From a checkpoint of a small transformer trained on Wikipedia: 15 layers, a variant of Adam for these matrices.
MLP neurons of a small language model. Each row is named by its layer, matrix (down: output weights) and neuron, and shows model dimensions 0-127. Each number is 128 + 24 x the weight over its row's rms, rounded and kept within 0 to 255.
Before each neuron's rows, "raises" lists the tokens whose logits its output raises most directly, leaving later layers aside.

raises: " occurred", " comes", " is", " was", " became"
L11.down500 [150  71 159 148 118  51  90 143 185 140 142 124 122 133 126 110 139 168  98 102 119 155 147 114 156 105 113 106 168 103  89 138  75 154 137 136 119 101 139 116 119 168 123 143 165 133 138 151  69  94 120 134 125 135 100 111 129 163 143 107 146 128 104  90 127 149  73 105 139 135 147 102  92 121 127 112 151 153 137 143  78 155 167  85 131 180 146 124 134 141 163 131  88 122 151 143 119  99 122 163 118 140 149  91 151  78 153 107 102 139 112 149 133 123  89 118 136 127 163 139 137 129 138 120 110 134 116 139]

raises: ".", " respectively", ".\"", ".”", "”."
L12.down532 [119 114 153 114 139 119 162  96 154 165 172 113 116 142 113 113 125 130 143 132 138 142  91  92 104  93  91 132 141 188 154 128 109 129 109 147 145  95 106 105 125 133 148 135 154 140 115 119 104 156 158 121 115 134 116 149  86 154 142 151 102 178 106 169 131 186 136 128 130 117 117 137 153  86 111 160 143 115  76 168 170 128 119 142 121 108 130 100  99 127 113 139 163 102 128 123 109 161 113  94  80 150  99 153 117 164 153 125 139 176 108 133 162 147 161 140 157  94 108  94  91 129 116  97 192 129 163 173]

raises: "\")", "!\"", "\",", "\"", ")\""
L9.down138 [148 111 131 154 120 193  95 130 111 153 138 120 164 108 145 155 111 129 106 176 154 150 136 124 131 176 152 140 115 112 132 134 116 149 140 145 111 107 155  77 132 158  87 152 120 120 131 109  98 129 117 105 137 134 130 140 132 135 119 108 120 101  91 101 136 129 161 116 124 149 131  83  72 151 126  77 143 129  77 125 116 133 149 115  87 166 145  93 126 145 130 108 104 149 120 115 135 168 144 137 152 142 125 127 107 107 100 155 139 117 192  90 123 140 147 144 142 164  90  96  90 153 147  98  83 134 139  91]

raises: " it", " they", " there", " she", " he"
L10.down63 [142 127 100 140 156 105 123 160  80 120  87 124 163 157  94 111 116 145  97 121 140  92 161 162 122 140 129 127  92 109 113 156 147 108 120 182 140 125  98 118 176  99 123 113 132 159 178 137 137 123 139 120 143 110 150 146 156 124  87 134 122 137 113 117  86 104 125 147 130 152 144 134 125 154 118  85 125 155 152 112 101 126 152 176 149 106 142 133  92 130 148 133 106 113 149 107 110 111 129 117 148 188 164 109 136 146 118 131 103 136 105 116 126 152 152 175 123 134 151  94 140 119 151 127 116 132 154 123]

raises: ",", "),", "dt", ";", ")"
L12.down23 [133 109 162 159 101  94 150 134  91 163 130 133 124 109 125 151 122 145 105 143 111 146 126 185 119 136 103 119 171  94 119 127 108 142 173 136 133 169 129 116 117 173 124 113 113 132 121 152 121 128 138 130 126 138  97 133 118 126 157 139  96 106 117 146 108 153 127 139  98  93  99 149  76 129 154 114 143 129 140 105  96 124 133 162 158 142 128  95 130 124 101 151 115 106 139  93 123 147 136 109 140  98 188 127 103 136 121 108 146 144 107 127 157  94 147 116 129 120 111 132  73 150 122 125 107 125 106 125]

raises: " it", " its", " he", " they", " his"
L11.down293 [116  98 140  98 134 188 141 115 121 109 133 133 137 124  99 153  84 138  94 113 112 104 161 149 134 127 162 111  91  93 156 157 155  92 106 153 136 133 142 151 183  96 126 122 164 151 190 144 138 135  99 135 131 159 156 140 166 104  98  93 101 108 138 114 129  76 155 164 145 137 154 107 146 147 106 113 144 151 120 123 145  99 114 129 121 139 141  98 137 146 119 141 129 111 138 131  72  97  91 120 121 148 166 133 154 165 122 114  99 156 117 128 124 130 164 150 121 118 155 113 161 142 139 141  97 139 117 140]

raises: "\")", ").", ")", "),", "^{2})"
L8.down453 [105  99 152 134 124 141 157 133 114 129 114 137 146 118 150 114 142 113 100 127 134 128 136 113 111  75 162 126 154 161  93 140  75 119 144 172  98 162 127 135 132 104 138  91 183 119 112 130 147 155 104 143 166 158 247  99 118  90  92 100 103 156 124 144  98 124 106 113 110 128 109 146 127 109 131 133 142 138  86 137 157 126 137 153  96 145 114 122 151 124 132 137 128 129 128 150 125 134 142  95 122 103 120 120 183 141  95 112 159 119 136 131 120  87 134 190 135 120 114 122  63 127 126 101 109 113  87 134]

raises: " his", " its", " their", " her", " him"
L10.down433 [145 160 116  87 164 156 121 158 116 129 129 124 116 137 107 112 105 123 154 100  97 147 123 129 116 145 138 141  90 149 155 147 180 130 117 135 102 126 159 153 133 141 129 103 155 121 121 158 140 187 126  97 121 125 157 128 143  73 121 152 116 113 166 118 112  82 143 168 122 116 111 160 135 134 106 118 124 118 110 172 164 136  99 135 145 131 145 151 190 120 113 150 134 154 118 111 131 121  90 150 147 166 116 143 130 150 163 115 108 139 109 138 142 145 117  99 103 134  98  87 229 146 123 123 117 148 126 119]

raises: "\"", "\",", ")\"", "\".", "\")"
L5.down754 [136 154 193 134 120 123 157 178 101  77 125  91 126  95 168 127 156 121 110 119 103  80 128 128 125 112 119 152 114 133 144 152  93 178 129 132 124  94 137 131 144 103 125 147 133 148 178 117  93 164 126 147 112  94 149 130 143 124 170 128 105 124 166 112 128 119 141 108 116 150 107 129 116 129  68 108 156 125 126 104 115 119 152 102 148  98  90 119 122 130 156  95 103 129 128 120 132 145 153 131 125  88 123 162 141 131 103 107 135 104 180  92 121 148 147 104 126 112 135 124 157 157 125 104  66 100 148 139]

raises: "'", "’", "ground", "ial", " involved"
L12.down163 [135 147  80 114  84  92 158 122 117 132 158 113 134 156 107 138 160 168 133 143 106 140 128 162 110 132 119 129 125 125  60 148 117 148  97 103 159 103 129 109 103 140 142 114 144 146 107 115 130 110 127 125 102 152 143 142 118 140 171 126  61 166 150  78 110 107 177 155 103 134 135 138 151 137 157 107 144 121 179  99 119 117 130 129 131 113 149  88 113 100 159 126 128 112 121 101 123 172 150 102 119 113 135 157 163 107  84 158 179 117 111 100  97  72 150 185 135 149 116  88 103 160 106 125  96 126 137 141]

raises: " off", " out", " onto", " another", " away"
L8.down321 [156  93  81 140  74 141 162 189 123 162 187  95 136 156 151 118 117 105 148 133 115 133 110 139 103 130 143 126  54 134 148  88 120 120 126 143 100 130 140 126 141 130 134 107 167 127  95 132 139  91  98 153 106 146 134 126 134 130 164 123 108 110 125 106 120 119 135 148 137 134 142 104 161 152 141 126 100 113 134 102 130 149 132 155 110 116 134 103 127 122 103 122 128 153 125 114  88 115 131 105 156 153 165 121 140 167 143 134 136 105 114 110 146 173 139 121 136  90 103 134 179 143  90  92  75 161 127  98]

raises: " is", " was", " are", " has", " consists"
L11.down299 [149  76 132 154  83  95  86 132 141 121 150 137 104 130 143 122 134 165 116  92 132 168 119 119 161  94  79  96 147 125  85  99  74 150 133 131 125  95 153 141 119 141 133 148 181 138 133 165 110 116  92 136 114 133  87 115 154 142 159 116  89 122 127 140 143 136  94 127 162 135 154 134  96 109 132 119 119 154 139 152  94 135 167 106 134 172 136 126 104 133 144 124  90 139 132 151 127 109 139 146 151 120 166 105 138 110 148  90 108 160  98 129 135 147  88 146 153 113 191 126 175 108 150 118 110 134 125 134]

raises: ".", "\".", "”.", ".\"", ")."
L9.down198 [105 196 118 152 141 155 160 124 154 129 109 105 149 122 138 112 138 108 151 142 166 123  93 124 119 144 158 138 123 152 119 161 156 126  81 136 137 162 100  70 119 121 127  77 113 149  90 100 140 123 118 135 101 164 139 150 114 110 145 152 116 140 126 132 123 156 154 135 140 161 116 120 119 129 132 143 123  74 113 172 189 116 128 137 117 100 119 136  98 140 125 108 181 104 136 134 124 173 118 149 108 133  94 133 124 161 114 166 134 128 161  94 134 105  92 115 162 138  74  84 117 144  81 130 154 123 142 142]

raises: " became", " becomes", "went", " begins", " began"
L9.down176 [166  84 159 146 126 115 120 126 174 145 146 148  82 105 138 134 113 133 123 138 131 122 111 124 133 115 120 120 141 124 104 121 125 162 141 139 106 101 146  80 162 169  85 134 136 164 143 125  91 114 131 148 116 101 113 115 145 123 117 111 109 143 147 147 151  87 111 122 136 123 132 135  86 151 156 117 106 170 113 202  72 134 167 109 109 181 126 127 125 135 127 188 151 122 133 148 121 121 126 159 107 111 174 122 112  88 125 129 106  80 131  94 103 138 100 120 112  66 165 103 154 144 172  98 166 108 126 127]

raises: " ====", " others", "2.", " other", " those"
L8.down606 [166 142 123 144 140 180 107 112 130  74 149 138  89 122 102 136 188 114 173 152 107 132 130 141 143 123 148 110 159 103 142 102 110 161 114 162 166  73 124 137 130 138 125 110 141 129 130 145 149 139 147 110 121 129 128 105 144 112 162 160 145 122 136 149 136 170 143 146 116 131 128 170 113 116 162 146 157 115 150 176 150 126 112 146 145 124 142 127  68 126 162 111 109 127 161 125  99 116 129 158 147 146 126 123  84 148 126 119 119 130 105 109 113  93 132 121 133 128 117 117 181 109  88 109 132 111 119 133]

raises: ",", "),", "\",", " evening", " include"
L12.down312 [146  99 126 132 124 140 102 102  98 107 115 148 114 127  92 145 101 128 131 109 139 103 165 163 109 141 104 164  71 103 113 117 158 110 148 132 132 184  98 173 105 111 122 132 149 156 137 145 136 147 111  93 142 134 152 106  98 107  89 107 133 139 122 130 144 146 105 139 101 110 126 147 112 137  82 135 140 165 159 124 101 140 145 120 148 130 143 103 170 180 138 130 124 135 133 102 107 133 188 104 133 124 141 128 106 157 172  89 139 148 133 134 185 128 125 164 149 181 108 120 111 127 152 124 117 139 118 158]

raises: " include", " are", "een", " were", " have"
L12.down20 [132 174 134 154 164 199 119 122 113 134 110 127 112  89 138 122 168 107 119 102  88 139 147 164 137 138 124  95 162 141 148 113 133 143 101 126 147 112 119 122 139 132 103  93 154 123 102 108  91 139 129 129 116 118 108 109  98 173  83 177 115 114 140 121 138  82  92 124 132 151 161  71 131  82 116 138 142 143 122 104 157 131 139 111 140 113 144 110 122 103 168 147 168  79 124 112 113 121 148  78 130 109 103 114 142 122 161  91 113 155 163 142 128 128 108  94 150 135 135 117 141  58 105 181 181 131 102 148]

raises: "ets", "ler", "et", "th", "go"
L12.down612 [151 161 129 163 111 166 141 126 105 163 142 146 141 100 152 118 159 105  92 139 108  95 137 139  98 132 129 175 161 119 122 113 118  98  97 125 105 139 111 134 115  94 159 152 135 129 146 146 114 134 109 104 118 138 113 129 140 131 137 156 104 152 141  87 129 151  91 162 110 128 148 113 124 115 111 114 116 187  96 143 145  83 150 136 117 125  89  92 177 123 148 172 104 139 108 131  94 141 150 109 180  89 113 148 132 154 119  93 119 149 116  95 171 126 108 125 165 131 154 188 120 141 152 166 143  99  99 142]

raises: ").", "),", " way", "\".", "”."
L2.down190 [111 112 118 157 118 138 135 149 149 117 100 113  99 132 120 127 118 144 136 118 155 152  95 142 151 114 153 131 121 153  85 156 166 142 142 144 156 122  91 157 105 116 116 139 113 146 122 154 130 129 150 113 101 162  90 121 132 139 137  88 121  95 145 123  98 103 148 113 125 130 121 139 160 149 127 112 159  85 153 113 123  76 119 112 155 133 113  97 110 129  95 119 126 108 105  82 125 101 170  97 126 126 140 173  68 125 109 176 182  68 129 158 124 131 131 144 165 160 114  80 106 108 134  75 173 142 126 125]

raises: " and", ",", "===", " &", "/"
L11.down189 [123  96 127 180 147 137 123 126  79 136 166 132 166 127  95 173  91 120 106 135 115  87 135 146 148 143 101 133  95 135  99 151 155 167 125 146 124 131 132 133 156 137 134 148  96 132 128 157 122 139  98 112 121 167 105 164 138 124 131 114  87  76  80 127 129 111 133 111 114 159 115 135 142 158 108 106 133 116  99 157 112 146 175 140 159 119  67 124 149  97 128 134 120 100 133 100 107 124 135 145 170 119 156 139 114 111 180  99 129 126 166 147 123 163 132 142 112 125 176  90  81 136 134 142 113  96  78  94]

raises: "’", "'", "place", "rail", "form"
L9.down62 [110  86 105 143 103 157 123  93 124 141  94 151 157  87 125 102 137 146 105 148 165 156 156 169 105  98 127  96 145 100 104 129 152 131 125 102 118 138 105 110 145 112  97 162 105 129 109 124 138 121 136 118 102 135 115 136 120 152 153 133 127 140 125 146  98 138 163 149 154 150 132 108 147  96 177 143 135 136 122 162 142 129 147 130 104 118 136 158 134 134 111 129 153 123  96 102 108 136  89 103 150 132 132  88 121 100 105 196 171 126 124 120 134 123  77 127 121 101 135 132  62 159 138 171 126 125 123 131]

raises: " is", " includes", " was", " may", " are"
L11.down409 [141 123 147 132 109  50 118 163 119 158 149 135 110 129 145 122 157 114 147  87 152 111 117 145 155  82 142 118 134 117 114 104  95 137 131 120 120 108 151 125 120 180 132 137 142 117  95 145  84 111 129 149 129 153  65 116 130 128 120  87 142  98 125  98 131 156  79  84 127 180 123 166 104 114 125 127 130 149 160 148  77 148 185 141 118 156 134 143 142 107 148  69  90 152 135 123 113 106 147 158 138 128 152 108 132  80 162 143 144 147 120 116 132 114  63 148 156 101 177 118 105  95  99 138 130 123 112 137]

raises: " and", "whose", "\",", " with", "\";"
L11.down553 [119 154  91 114 105 134 200 146  89 108 169 125 130 106 124 146 124 124  89 141 145 102 100 150 139 129 135 163 115 135 170 122  97 114 152  87  99 126 143 119 174 127 122 124  96 167 125 100 134 136 144 136 167 127 168 161 108 145 143 105 106 103  94 128 110 119 170 154  97 144  99 134 134 108 172  92 131 177 150 101  99 150 162 157 152 150 121 146 160 143 122 108 139 164 144  60 135 104 128 126 120  92 118 139 118 141 111 114 144 128 130  63 133 115 149 135 110  92 128  92 110 112 157 111 164  93 122 150]

raises: " ===", " ====", "ible", "===", "uv"
L2.down301 [101 113 107 112 137 129 177 121 145 149  98 143  86 139  97 122 134 144 129 133 115 183 123 151 127 148 148 129 146 189 144  75 160 107  78 124 100 120  93 137 167 108 123 137 145 160 119 102 152 137 127 111 137 112 129 133 147 153 155 124  95 135 116 140 104 132 123 131 121 153 111  84 122 183  88  99 129 117 175 119 177 141 171 115 133 180 109  91 101 151 127 156 128 110  99  77 125 124 167 134 116 111 108 127 120  85  96 140 110 113  97 141 130 104  86 112 140 124 105 118  96  92 109 143 128 140 165 151]

raises: " and", " &", " or", "and", "enti"
L12.down408 [116 180  98 131 142  73 127 187  85 166 117 121 131 120 126 121 138 139  82 150 145 123  90 126  90 110 143 143 110 150 168 148 121 136 109 153 139 164 140 118 118 113  87 114 112 127 136 134 164 131 119 172 150 130 134 155 148 129 123 137 123  78  81 123 136 134 121  92 121 148 115 113 151 135 145 104 110 137 107 127 155 134 146 130 147 137  92 161 189 118  97 117 130 126 101 126 134 114 105 159 143 111 183 127 145 128 136 143 155 123 146 123 111 103 130  75 109 152  98 118 102 130 136 142 121 133 114 112]

raises: " 2019", " 2017.", " 2015.", " 2020", " 2026"
L10.down368 [107 132 133 106 122 109 104 150 104  74 108 144 119 148 197 168 154 160 157 142 103 113 147 120 119  87 133 173 161  89 125 137 118 122 133 105 153 149 108 171 141  98 129 103 130 129  98 133 102 117 167 129 105 132 165 124 133 120 160 129 153 139 122 131 170 124 166 100 133 110  85 117  84 142 174 126 101 125 140 112 126  78  97  96 130  91 136 111  96 126  90 141 133 125 111 126 110 160 137 150 147 213  86 151 134 104 120 132 110 153 109 122 112 138  88 133 122  77 158 137 144 126 183 117 123 115 122 130]

raises: "'", "’", "′", " itself", "dra"
L12.down123 [169 171  75 116 108 117 182 103 113 137 114 137  89 146 129 181 145 126 118 142 121 118 130 146  84 137 125 114 156 124 124 110 115 148 122 143 105 112 112  73 121  89 114 135 127 150 103 155 126 121 126 115 121 119 152 145 133 138 130  81 105 128 134 146 131 128 154 170 121 143 115 145 166 176 103 120 122 159  94  97 154 157 130 121 164 113 163 141 141 113 143 136 125 125 102 125 110 140 108 102 129 106 135 110 147 109  94 162 149 135 103 102  91 104 113 171 154 107 113  92 152 117 112 114  66 147 171 169]

raises: " it", " its", " this", " away", " out"
L11.down404 [124 125  84 133  90 159 132 124  52  98 118 106 140 119 138 157 120  84 108 102  94 150 115 138 119 122 153 106 112 143 116 126 166 125 109 148 122 104 134  79 159  70 184 125 127 102 106 144 152 147 124 128 129 147 132 155 108 126 121 153 139 127 125 127 129  73 119 166 142 123 161 166 163 172 121 179 115 108 140  97 159 160 107 166 131 142 147 139 116 153 128 107 107 166 139 137  95 140 135 162 139 142 143  81 122 169 119 114  89 143 105 127 118 183 133 114 114 108 123 143 180 133 122 141  90 161 116 117]

raises: "),", ")", ");", ").", "):"
L12.down317 [150 165 166 108 136 108 144 139 119 162 100 117 137 149 116  92 131 119 108 130 153 130 203 164 116 123 159 103 151 127 101 132 117 133 145 168 114 142 118  97  99 161 140  65 126 135 114 101 119 143  91 130 151 148 144 131 145  96 101 103  89  98 106 138 137 110  98 122 127  99 137 137 140 137 132 133 125 121 115 165 131  99  76 119 120 142 130 123 136  89  70 141 143 154 127 137 132 121 144 134 143 130  78 130 149 121 147 131 173 135 117 145 111 117 113 140  94 147 127 105 100  81  82 142  83 146 100 163]

raises: " this", " the", " it", " another", " their"
L9.down230 [142  63 127 131  87 144  81 128  63 145 115 117 147 148  86 135 130 114 135 140  78 151  93 137 142 129 164 114 125 131 141 147 105 101 141 121 148 107 110 152 138  90 150 143 115 104 156 119  63 152 133 120 148 150 133 115 143 110 101 107 105  83 142 147 138 124 166  98 151 125 120 126 176 159 106 106 120 138 118 107 198 109 155 129 117 137 153 159 140 116 102 142 124 104 171 107  98 151 116 126 151 106 150 147 144 140 123 120  90 129 119 123 115 144 147 137 152 121  82 138 113 109 155 134 128 124 116 116]

raises: "ical", "y", "active", "ique", "ies"
L11.down664 [110 138 124 138 163  90 151 122 101 114 144 129  93 120 103  84 146 109 157  79 128 145 149 119 109 117 115 148 130 112 130 120 138 127 123 104 132  76 149 155 153 153 199  98 144 104  95 112 101 144 123 163 124 100 145 102  70 109  78 155 112 123 132 122 106 105 131 132 148 102 116 142 143 117 133 137 109 119 179 141 140 128 115 138 162 133 111 162  81 124 121 157 110 166 116 146 153 117  82  97 151 158 112 141  98 124  95 148 123 118 107 126 136 115 121 124  90 120 123  97 135 114  92 148  95 141 131 121]

raises: "\".", " and", " but", "\",", "\""
L8.down206 [121 143 100 140 134 255 139 165 113 109 133 127 127 134 148 108 139 129 108 142 116 122 126 150 126 120 102 133  93 112 142 169 119 109 123 156 142 120 124 157 138  89 125 138 128 115 125 107 102 169 121 152 153 102 138 102  97 137 152 174 125 154 127 143 139 132 125 131 125 147 115 160 140 100 150 107 120 134 127 131 149 165 168 153 100 105 114 131 114 131 134 121 116 154 136 126 119 142 150 115 129 103 147 141 133 134 133 140 134 118 145 106 150 125 133 119 120 116 122 107  12 118 125 118 132 145  86 137]

raises: "\";", ")\"", "!\"", "\",", "”"
L9.down458 [ 89 100 132 148 144 141 155 117 104 115 101 129 156 136  89 115 107 101  97 115 159 124 119 170 115  92 120 120 122 101  98 132 100 143 140 156  98 156 125 128 142 118 106 134  78 137 178 118  92  85 134 139  93 118 137 158 140 106 125 102 133 107 103  97 174 150 101  97 110 140 121 109 113 156 119 151 130 142 157 129  86 134 162 131 172 151 124 134 107 104  86 143 151 114 136 107 112 138 140 101 162 146 114 130 112 153 109 183 123 126 135 132 130 105 133 136 160 142 173 142 128 125 142 111 127 150 110 171]

raises: ".", ".\"", " 2025.", " 2015.", " 2012."
L11.down721 [109 125 111 129 120 128 147 115 128 147 163 147 142 171 166 159 140 122 134 156  97 117 121 115 110 146  94 120 135 183 135 153 132 106 131 173 152 124 112  96 105 120 130 137 151  74 155 136  94 113 136 136  79 139 125 159 167 122 158 153  87 109 106 131 173 146 104 100 177 124 128 157 175 131 104 116 123  98  90 155 152 136 132 122 151 122 104 114 108 126 116 170 149  72 153 116 119 137 111 118 149 125 116 135  97 154 130 135 127 195  91 143 105 184  97 135 126 107 107  92 109 117 116 129 118 134 145 143]

raises: " ===", " ==", "===", "==", " Gallery"
L2.down461 [113 116 142 168 144 139 171 107 147 175  95 154  81 117  73 104  90 107  92 111 101 142 108 140 118 162 154 148  75 154 163  99 123 144 119 152  79 130 125 109 113 131 120 138 112 143 111 118 130 137 123 136 164 162 115 106 103 148 180 134 136  57  94  93 139 150 131  72 120 128 122 131 150 107  99 112 153 126 119  99 162 134 171  87 123 120 149 134 133 112 153 175 121 117 115 142 142 102 168 125 134 131 155 151 115 113 163 149 122 155 131 169 119 167 138 108 142 141 117 104 103 149  89 133 104 120 182 151]

raises: "tern", "verse", "ger", "ker", "der"
L8.down355 [118 149 119 124 136  82 112 103 138 106 148 125 140 139 118  94 109 125 165 131 133 154 140  98 153 154 143 139 172 114 129 163 130  99  75 164  98 154 126  99 110 127 159 139 149 151  81 106 137 142 163 114  88 143 137 141 163 108 143 129 148 124 158 148 136 155 121 149 159 127 136 141 123 162 155 128 124 131 157 101 177  95 134 133  63 162 151 134 109 102  81 125 122 129 148 136 120 158 113  96 185 118 116 141 109 180  92 170 126 109 129 114 133 115  82 128  86 114 111 125 126 166  89 130 160 157 121 104]

raises: " because", "Representing", " toward", " throughout", ".\""
L11.down241 [146 158 118 129  88 108 157 113  92 117 141 110  85 108  95 159 143  88 153 142 109  96 112 131 114 100 108 121  72 132 133  96 141 129 147 121 133 141  89 122 143 119 153 137 104 104 150 144 106 130 131 143 103 120 125 159 103  96 137 150 114 115 150 123 119 178 152 100 118 160 148 119 112 132 135 111 133  99 110 119  96 139 131 131 127  88  78  88 142 134 117 128 181 142 136 103 112 100 180 118 112 151 163 138 119 137 125 145 149 101 121  82 146 173 114 133  86 144 123 113 185 103 138  99 169 101 114 144]

raises: " as", " with", " and", " for", " among"
L12.down547 [127 100  71 162 142 209 135 144  91 120 125 139 162 144 151 116 129 123 159  94 124 140 110 119 103  88 128 102 114 105 113 158 122 100 114 122 141 151 156 100 105  72 164 126 116 132 167 120 146 137 115 141 158 174 134 153 173 101 149 154 150 129 112 117 123 111 166  87 124  84 110  97 159 119 156  86 140 105 124  85 153  97 149 200 135  96 101 161 131 155 109 134 127 117 102 106  96 109 141 113 128 113 126 156 103 131 130 132 107 160 128 125 108 195 156 100  99 127 123  96 154  97 154 153 148 149 135 134]

raises: " others", " other", " third", " second", "self"
L11.down94 [192 162 116 144 129 180 156  94 102 155 159 157 134 108 109 159 142 114 111  87 177  80  98 151 117  85 121 119 150 119 108 135 106 141 110 145 117 127 126 102  82 125 112 132 152  92 125 168  88 122 135 104 177 143 137 110 131 139 104 136 138 138 136 104 111 117 146 155 121 126 115 155 133 133 143 164 115 108  84 146 102 122 154 127 107 145 132 128 139 133 117 147 149 165 174  85 113 117 122 127 112 140 129 120  96 100 108 141 139  82 124 100 168 154 169 146 116 116 111 127 198 114  96 119 142 162 100 144]

raises: "\";", "\".", "\"", "\",", "!\""
L9.down174 [132 144 122 122 166 137 150 132 117 119 115 120 104  71 104 138 159 105 123 165 125 118 130 168 158  78 131  95 141 121  97 115  97 107  95  92 102 128 134 135 174  99 102 160 132 133 130 108 117 119 107 142 133 126 137 137 111  98 123 125 138  94 128  65 127 126 150 136 106 135 118 139 145  94 152 132 111  87 171 166 107 148 122 127 120 128 138 115 130 126 143 137 109 169 134  82 174 139 111 102 166 167 108 106  68 143 102 155 118 175 120 131 150 153 150 126 171 135 149 168 126 120 109 130 127 134  97 164]

raises: "\n", "\",", "\"", "Following", "==="
L12.down656 [118 121 154 128 206  68 137 151  93 131 121 105 123 125 135 164 139 113 161 124  83 120 126  87 153 124 127 179  75 109 125 145 105 164 116 147 143 132 160 150 128 109 118 116 132 140 112  92 131 143 133  96 158 123 145 137 122 152 123 149 169 148 142 108 118 181 132 129  97 150 116 109 128 115 128  95 155 133 119  95 109 152 131 103 155 130 143 133 165  91 179 123 123 121 187  86 105 149 129 116  98 126 127 131 146 162 119  96 125 142 122 106 153 157 139  91 122 121 134  73 139 150 154 133 110  79 162 151]

raises: " respectively", ".”", ").", " themselves", ".\""
L8.down537 [124 159 153 149 157 134 126 144 139 159 151 146  86 112 168 147 108  93 104  96 120 116 132  83 131  96 136 131  99 164 151 150 115 128 125 128 139 117  67 134 147 103 133 103 169 121 118 124 150 157 116 168 179 148 195 119  96 128 149 168 115 125 123 183 112 143 123 128 130 131 107 166 155  89 157 160 132 120  90 139 171 121 121 136 122 113  98 120 139  91 107 124 145  86 125  92 129 115 148  94 106 128 149 128 127 165 136 106 131 144 129 120 137 107 131 152 131 109 108 114 107 144 154 123 144 140 127 146]

raises: " =", " are", " were", "Note", "=="
L12.down199 [110 116 134 174 102  29 111 124 164 109 134 113 150 119 121 125 120 143 115 122 100 151 118  97 170 132 120 130 133 141 106 141 103 153 104 119 130  82 139  89 102 122 131 109 142 162 111 137 133 134 109 141  98 103  70 137 113 155 146 138 103  97 122 101 125 172 105 108 129 127 149 108 144 114 141 116 102 176 118 158 111 153 152  81 151 118 137 117 120  93 148 179 100  98 149 137 121 135 167 153 168 121 171 132 141 140 145 103 110 126 138 117 151 136 103 186 101  91 160 117 178  95 139 131 161 151 137 165]

raises: "'", "’", "jur", " think", "It"
L11.down235 [150 157 110  79 135 130 156 134 141 149 114 122 138 114 116 109 168 151 173  72 106  93 104 144 130 105 140 148 171 115  98 146 110 153 141 148 104 115 153 111 157  85 103 149 116 139 144 123 152 112 152 124 129 142 117  90 117 166  81 139 102 159 116 146 115 146 117 177 137 148 100 149 129 145 121 152 118  92 110  94 155 113 107 128 106 122 128 149 147 134 149 117 130  86 103 133 107 122 117 118 128  91 150 108 153 109  72 159 129 126 107 135 115 120 150 120 144 120 123 107  92 125 133 167 104 129 180 145]

raises: " him", " his", " their", " its", " themselves"
L5.down300 [114 118  95  93 100 156 175 159  96 142 165 122 126 131 141 145 104 117 143 132 118 170 133 130 124 123 130 143  90 156 112 105 144 112 151 172 107 133 101 115 158  74 168  96 137 113  99 129 143 123 104 156 145  91 145 135 118 156 148 108 126 115 129 145 139 138 104 162 121 114 123 165 150 163 138 116 156  86 127 118 176 155 104 125 120 174 146 162 118 143 137 142  86 112 142 120  95  90 124 102 162 140 105  96 117 184 133 110 131 134 118 121 139 112 148 145 139 114 104 160 174 107  81 129 109 120 120 131]

raises: "\")", "==", "====", "\"", "”"
L2.down388 [122  97 133 156 126 119 145 154 119 122 136 142 121 124 123 140 133 126 143 138  72 144 116 112 111  99 141 134 105  90 122 113  64 116  98 140 126 114  84 124 139 114  97 166 152 118 161  99  93  97 101 116 129 122 143 114 139 154 113 101 161 129 113 132 116 141 118 136 104 164 120  69 112 151 112 105 146 141 114 142 104 115 136 112 145 148  93 134 136  89 120 119 176 165 127 128 138 127 126  96 114 129 179 174 115  93 155 143 132 152 151 108  86 145 144  70 166  97 119 154 172 159 117 123 102 123 177 149]

raises: ".", " 2010.", " 2009.", " 2011.", " 2025."
L12.down196 [102 138 148 133 115 124 140 119 151 124 120  97 110 126 154 169 114 105 153 108 149 184 102  98 133 164 100 100  90 183 124 114 148 119 143 150 135 143  97 105 120 149 140 153 170  95 126 146 111 161 141 117  95 148  75 163 150 100 151 127 115 170 116 150 126 135 139 161 165 107 115 139 151 122 106 123  86  91 116 147 148 124 168 112 124 133 135 119 114 136 120 116 143 126 123 113  90 122 115 137 150 181 100 153  94 120  91 120 140 142 102 154 123 132 126 139 138  85 136 115 101 121 117  93 161 142 174 131]